config.toml
hidden_size = 512
num_attention_heads = 8
norm = "rmsnorm"
norm_place = "peri"
norm_eps = 1e-06
rope_fraction = 1.0
qk_norm = false
attn_scale = 0.125
bias = "qkv"
extras = ["capped logits"]
optimizer = "muon_variant"
warmup_steps = 200
final_lr_fraction = 0.0
batch_tokens = 65536
MLP neurons of a small language model. Each row is named by its layer, matrix (gate and up: input weights) and neuron, and shows model dimensions 304-367. Each number is 128 + 32 x the weight over its row's rms, rounded and kept within 0 to 255. A neuron's up and down rows have the sign that makes its largest values positive.
Before each neuron's rows, "fires in" lists the words (lower case) most often at its 100 highest values on Wikipedia text that the model never trained on.

fires in: "as", "war", "on", "and", "for"
L2.gate576 [153 169 136 125 119 111  96 135 162 185  98 118  69 115 105 109 118 160 102  97 143 153  87 175 123 114 163 133  93 119 162 138 103 122 185 134 166 103 163 125 123 114 131 163 143 190 127 198 137  88 182  92 178 116 148 106  29  98 170 106 122  93 123 110]
L2.up576 [111 106 145 118 151 162 162 137 131 120 128  74 116 146 159 169 160 126 126 177 118 169 190  82 167 167 143 182  87 139  98 117  94 114 160 165 176 152 148 188 174 124  95 108 106 136 140 114 169 129  75  84 119 145 139 112 128 108 101 113 178 163 206 155]

fires in: "of", "including", "example", "also", "ger"
L3.gate1272 [139 148 133 120 104 137 123 103 232 180 137 111 128  90 120 103 167 103 122 106 184  86 117 102  93 125 119 149 130 107 129 177  51 168 111 127 113 138 141 114 140 119  97 137 101 172 133 137 136  67 114 122 105 179 130 107  88 145 121 153 148 179 160 154]
L3.up1272 [140  71 133 125  71 134 146 175 195  62  82 105  27 110 131  82 140  95  98 107  57 122 119 122 110 129 126 143 109 136 115  91 172 193 129 146 153  84 163 107 163 124 120 152 192 103  88 127 126 133 146 133 182 147  92  87 108 139 139 122 183 111 198  84]

fires in: "in", "into", "do", "did", "does"
L5.gate839 [120  75 120  89 182 117 174 120 147 125 183 123  43 165 119 109 140 106 119 129 160 129 142  86 119 188 167 121 124 129 154 128 105 168 148 153 139 153 101  82 199 134 164 113 116 116 117 107 138 120 147 129 151 133 121 123  75 178 120  82 164 118 116 150]
L5.up839 [ 98 140 128 101 159 144  77 106 121 106 108 109 133 150 121 158 111 129 107 133 177 149 133 125  77 134 105 123 113 195  93 132  60  97  75 173  76 223 109 142 106  78 114 141 102 164 199 151 153  73 121 126 107 110 161 138 146 181 117 106 113 169  60 125]

fires in: "this", "such", "these"
L2.gate720 [108  74  99 118 104 192 161  68 166 133 157 116 116  94 113 120 119 116 141  79 152 120 145  97 105 171 120 138 106 144  89 135 108  93 139 155 162 123 183 110 132 157 101  50 135 203  77 116 120 155  41 144  82  68 175 134 151 156  97 165 111 218 149 125]
L2.up720 [168 123 127 107  96 164 105 127 110 130 163 118 127 113 146 124 133  97  88 175 167 150  97 116 131 124 130 109  85 212  99  20 162 114 161 126 190 165 142  60 149 150 143 119 144 151 111 115  85 113 173  61 149  62 150 100  81 123 104 144  81 200 187 145]

fires in: "0", "cup", "king"
L5.gate1267 [150 119 162 131  85  87 154 168 143 115  80 107  82 187  73  65  71 115  89 121  63 191 153 164 113 154 160  85  73  70 126 194 134 168 139 148  81 219  96  66 150 112 124 111 147  68 173 124 107 193 123 159 117 166 103  94 139 119  62  94 118  91 161  95]
L5.up1267 [121 115 104  98 120 118 141 130 123 117 116 113 113 133 112 106 105 125 135 113 131 110 125 135 168 122 182 107 134 107  89 128 171 168 113  79 161 110 178 144  74  47  81 115 131 115 134 156 137  70 133 142  79 138 114 130  94 106 139 144 164 145  82 113]

fires in: "high", "main", "largest", "former", "best"
L3.gate89 [119  80  49 116 135 112 135 173 116 192 127 100 107 117 101 200 145  85 118 159 167  74 165 168 111 123  76 131 161 138 103 148 140 170 111 139  78 150 166 154  94 158 112 120 118 108 135 104 104 119  80 117 172 154 165 179 140 117 143  84  66 153 131 167]
L3.up89 [173  50 143 135  76 141  99  97 109 144 166  76 119 139  93 158 114  96 119 114 157 104 185 166 136 127 146 155 188 119 127  87 134 122 138 123 218  85 167  40 123 113 196  69 106 153 135 120 190 152  57 103 121 157 141 129 124 143 155 164 123 141  92 179]

fires in: "on", "release"
L3.gate1018 [160 139 173  83 145 108 130 134 121  96  75  47 139 129 100  76  60 109  80  87  99 156  74 116  99 239 124 100 112 126  97 103 123 146 114 146 151 152 190 148  53 114 126 161 111 154 170 131  93 153 112 159  96 105 130 108  88 121 132 150  87 110 128 107]
L3.up1018 [138 108  77  48 152 111 141 141 108 172  71 138  95 133 124 111 125 131 139 143 132 151 159 153 123 128 113 107 115 118 115 152 141 129 149 104  97 153  99 111 109  80 129  92 153 153 127 155 167 119  80 141 131  97 168  89 106 104 146 122 114  95 167  86]

fires in: "did", "do", "does", "didn"
L2.gate1254 [174  88 141 133 136 156 148 112 107 174 132 152  82  99 135 182  86 114 106 138 165  88 112 140  72 116 116  86 147 168 119  45 136  95 157 158  85 127 128 119 160 171 133 148 112 170 129  81 149 141 143 180 132  56 204  94 112  86  94 121 200 121  87 118]
L2.up1254 [140 158  41  85  90 157  90  87 107 107 175 106 153 131 151 134  87 100 105 145 162 148  76 120 109 120  70 182 151 143 121 107 151  94 195 124 133 132  96  88 125 136 144 152 127 157 140 149 112 102 143 134 138 146 102 107 164 136 125 143  86 186 135 148]

fires in: "on", "for", "areas", "of", "develop"
L5.gate47 [112 180  97  91 126 101 195 166 174  93 161 122 103 128 163 175 149 175  90 133 187  82 150 101 132 157 111 131  91 184 148 167  82 136 120 140 119  97 152 124 169 117 129 172 164 164 105 136  99 151 188  82 147 108 131 108 156 100  92 138 145 133 127 160]
L5.up47 [122 152 127 120 156 165 105 119 123  93 103 155 132 145 136 186 142 117 163 103 112 114 148 153  94 136 185 148 106 146 106 126 129 203 139 103 134 107 171 182 127  80  83 140 145 114  62 153 179 115 102 111 119 129 144 123  86 113 131 141 172 127 120 148]

fires in: "20", "democratic", "31", "republican", "30", "southern"
L3.gate1111 [127 133 120 111 119 166 145 119 167 144  95 205  68 140 108  75 160 178  99 132 118 153  97 138 192 135  59 156 137 154 151 117 124 163  73 154 170 170 125 149  97 162 164  84  92  86 127 147  73 115 100 129 109  99 100 129 103 172 137 131  97 120 117  85]
L3.up1111 [114 176 133 115 109 152 100  81 137  66 100 109  60 103 114 104 112  88 141 188  91 110  97  99 214 112  55 131 185 165 112 132 121 123 104 137 155  94 110 125 106 120  77  96 136 164 131 105 158 133 170 103 100 123 174  72  89  88 150 105 173  93 106  89]

fires in: "azerbaijani", "scottish", "albanian", "local", "serbian"
L3.gate798 [125 145 122 119 129 121 138  95 118 150 169 137 196 115 153 154 113 119 126  59 161 131 112 148 191 171 154  82 104 146 135 134 135 173  95 138 140  87 115  81 116 124 121 154 199  66 159 124 122 132 107 135 193  65 133 160 162 120 188 173 156 107 141 147]
L3.up798 [106  79 126 113 156 106 126 186 120 115 147 118 136 146 130 157 113 128  87 150 139 154 168 140 114 133 167  97  92 175 144 116 121  67 147 100  93 188 107 186 134 129 139 105 150  89 145 196 106 130 182 115  63 141 132 163  73 171 150  70 171 106  97  93]

fires in: "had", "have", "has", "made"
L5.gate1153 [167  90 130 135 128 200 135 127 139  51 146 109 192 131 127  82 137  92 197 167 172  41 151 141 137  95 141 105 166 126 172 131 151  85 147 155 144 156 144 140 154  89 192 160 146 159 157 145 112 147  79 119 185 107 110 114 130 148  64  80 149 168  93 125]
L5.up1153 [ 89 125  63 153 153 111 181 127 144  80  50 146 130 147 114 126 152 128 145  81 126 180 152 129 114  99  57 130 117 138 114 102 164 155  90 176 133 117 143 114 169 128  59  97 131 111 109 167  94 123  95 147 144 154 150 163  92  90 183 108 125 152  86 131]

fires in: "has", "have", "had", "police", "also"
L5.gate1191 [ 73 134 108 113  96 116  59 120 154 125 137 140 153 123 147 139 121  67 155 168 167 176 167 117 119 120 131 138 125 176 108 115 115 107 122 147 159 158 153 132 127 142 123 121 109 103 119 160 116  97 171 168 144  52 148  93 164 130  59 128 177 169  87 220]
L5.up1191 [110 111  91 155 186 109 122 130 136 146  96 112 142 115 158 103 142 115  85 159 165 147 128  72 135 148 167 130 114 130  99  78 162 140 157 196 136 161 123  87 139  72 129 119  63 176  89 183 163 165 114 166 156 107 132 134 154  79 109 114 137 123  99 120]

fires in: "south", "north", "northeast", "east"
L2.gate314 [129 104 170 122  63 145 161 136 115 139 120 105 137 144 105  84 127 128 172 139 208 155 105 128 125 137 170 130  83  85  96 166 100 130  82 100 138 158 156 117 174 142  82 123 120 109 168 180 125 128 101  86 139 158 148 123 113 164 233 108  90  86 113  66]
L2.up314 [204 163 183 102 179 135 102 134 132 125 131 168 144 172  67 143 162  82 158  93  85 117 108 157 103 115 133 145  84 106 136 110 135 145 128 192 159 167  82 148 144  56 141 158 100 143 123 100 146 172 103 111 102 151 109 118 161 117 146  98 148 160 118  99]

fires in: "azerbaijani", "american", "albanian", "australian", "chinese", "irish"
L3.gate1200 [119 160  69 106 144  82 139 124 128 179  91 146 184 132 114 130 153  40 140 102 111  60 102 127 151 127 173 136 129 130  79  84 151 187 122 133  97 119  80 126  95 172  79 222 184 181 128 104 101 121 157 217 142 147 153 159  97 192 131 141  72 121 139 167]
L3.up1200 [109 120 135 162 141 132 132 189  80 146 122 112  90 107  83 127 112 192  99 150 155 144 152 165 175 123  90 100 150 163 126 138 131 117 129 104  76 180 109  96 157 144 183 155 123 116 129 173 158 179  97 129 144 111 128 136  86 147 134 135 124 145 108  97]

fires in: "this", "after", "following", "these"
L3.gate206 [145 113 106 106  67 116 196 104 165 156 121 138 160 126 107 108 160 115 174 146 144 114 143 119 152 199 174 118 141 127 141 134 103 158 135 120 111 150 163  85  61  60 124 107 111 164 137 150 150 147  97 129 106 110 124 129 107 118 145 172 147 137 145  77]
L3.up206 [142 123 175 115 118 166 102 150 130  81 126 165 111 153 145 137 112 110 126   7 168  61 124 102  91 129 109 126 124 142 189 112  99 168 159 107 182 141 100 173 152 162 124 164 141 178 138 120 142 111  92  93 127 101 104  81 106 120 167 160 127 167 193  94]

fires in: "to", "the", "than", "as", "from", "of"
L3.gate1247 [170 127 150 101  66 119 125 154 123 155  65 160  98 121 123  67 133 127 117 118 139 133 166  41 132 147 118 141  53 134 149  99 132 119 153 131 178 158 116 116 105 114 113 115 128 163 123 108 125 131  88  81  68 118  54 163 132 102 108 139 156 197  75 107]
L3.up1247 [105 123 164  70  72 182 140 157 168 114 111 227 121 109 193 134 185 141 113  99 111  81  97 119 121 217 108 152 136  55 178 140 114  74 136 112 111 138 112 146 133 112 105 171 138 103 128 189 112 138  54 134 160  90  55 101 145  79 109 146 125  70 105 146]

fires in: "while", "because", "due", "whilst", "although"
L2.gate374 [ 95 182 167  84 121 121 110 154  99  96 121 115 110 139  93 107 114 139 117  92  66 101 178  84 129 178 119 114  95  56 124 137  99  99 129 162 127 161 123  99 126 165 168 145 145 124 127 103 107 123 150  71  97 146 103 103 125 133 115 109 102  76 176 112]
L2.up374 [ 70 118 183  95 102 127 102 178 141 107 120 159 107 130  89  88 127 152 113 134 208 144 169 144  47 123 170 137 125 156 124  97 162 102 125  93  26 118 136 161  87 139 147 133  69 135  97  98 124 136 143  70 146 158 100 173 110 146 137 110 107 162  92 121]

fires in: "these", "those", "one", "five"
L5.gate406 [120 179 156  95 104 105  82 150 163 134  84 161 157 134 124 138 127 164 119  82 166  99 102 136 157 100  88 154 119  71 167 134 132  99 161 155 104 146 132  93 150 144 142 121 188  70 106 167  65 102 130 149 151 112 120  65 126 164 146  96 179 142  72 122]
L5.up406 [ 97  86 153 141 152 134 153 152 151 140 155 103  84 160 159  84 168 100 173  86 102  71  95  98 109 112 108 115 105 144  69  76  86 163  94 105 158 163 120 153 104  76 129 131  90 188 116 109  99 171 128 137 134 147 163 132 145 197 109 127 122 132 162 182]

fires in: "an", "anson"
L5.gate163 [149  96 167 155  98 131 155  53 133 107  82 128  91  80 135 121 142  94 189 171  74 130 125 109 108 170 128 122 145 150 104 205 158  84  85  89 118 120 141 170 106 158 169 120  79 115 168 100  97  98 183 156 140 137 145 137 133  73 101 118 114 100 136 114]
L5.up163 [112  57 115 141 154 105 151 111 117 116 170 155 130 142 113 127 155 167 159 149 144 140 106 113 114 104 115 146 113 171  61 186 145 108  87 179 141 201 168 166  82  84  56 123 108 133 148  85 161 110  82 138 116 134 104 170  84 140 115 163  85 134 113 127]

fires in: "as"
L2.gate647 [164 117 172 118 159 126 146 118 160 137 156 148 162 165  80 206 173 120  94 142 154 133 127  83 131 150 110 189 133 135 109 169 128 113 126  65 113 185 119 128  88 150 144 152 111 151 157 200 144  63 137  93 106 140 130 118 108 139  85 128 175  88  86 189]
L2.up647 [160 141 102 118 140 147 139  80 161 150 103 142 128 156 161 109 107 180 144 145 112 111 109 130 138 183 192 173 139  97 137  83 157  92  69 128 113 150  42 158 127 124 199 130  53 131 131 159  84 137  49 129 117 171 121 137 120 103 130  93  74 109 139 165]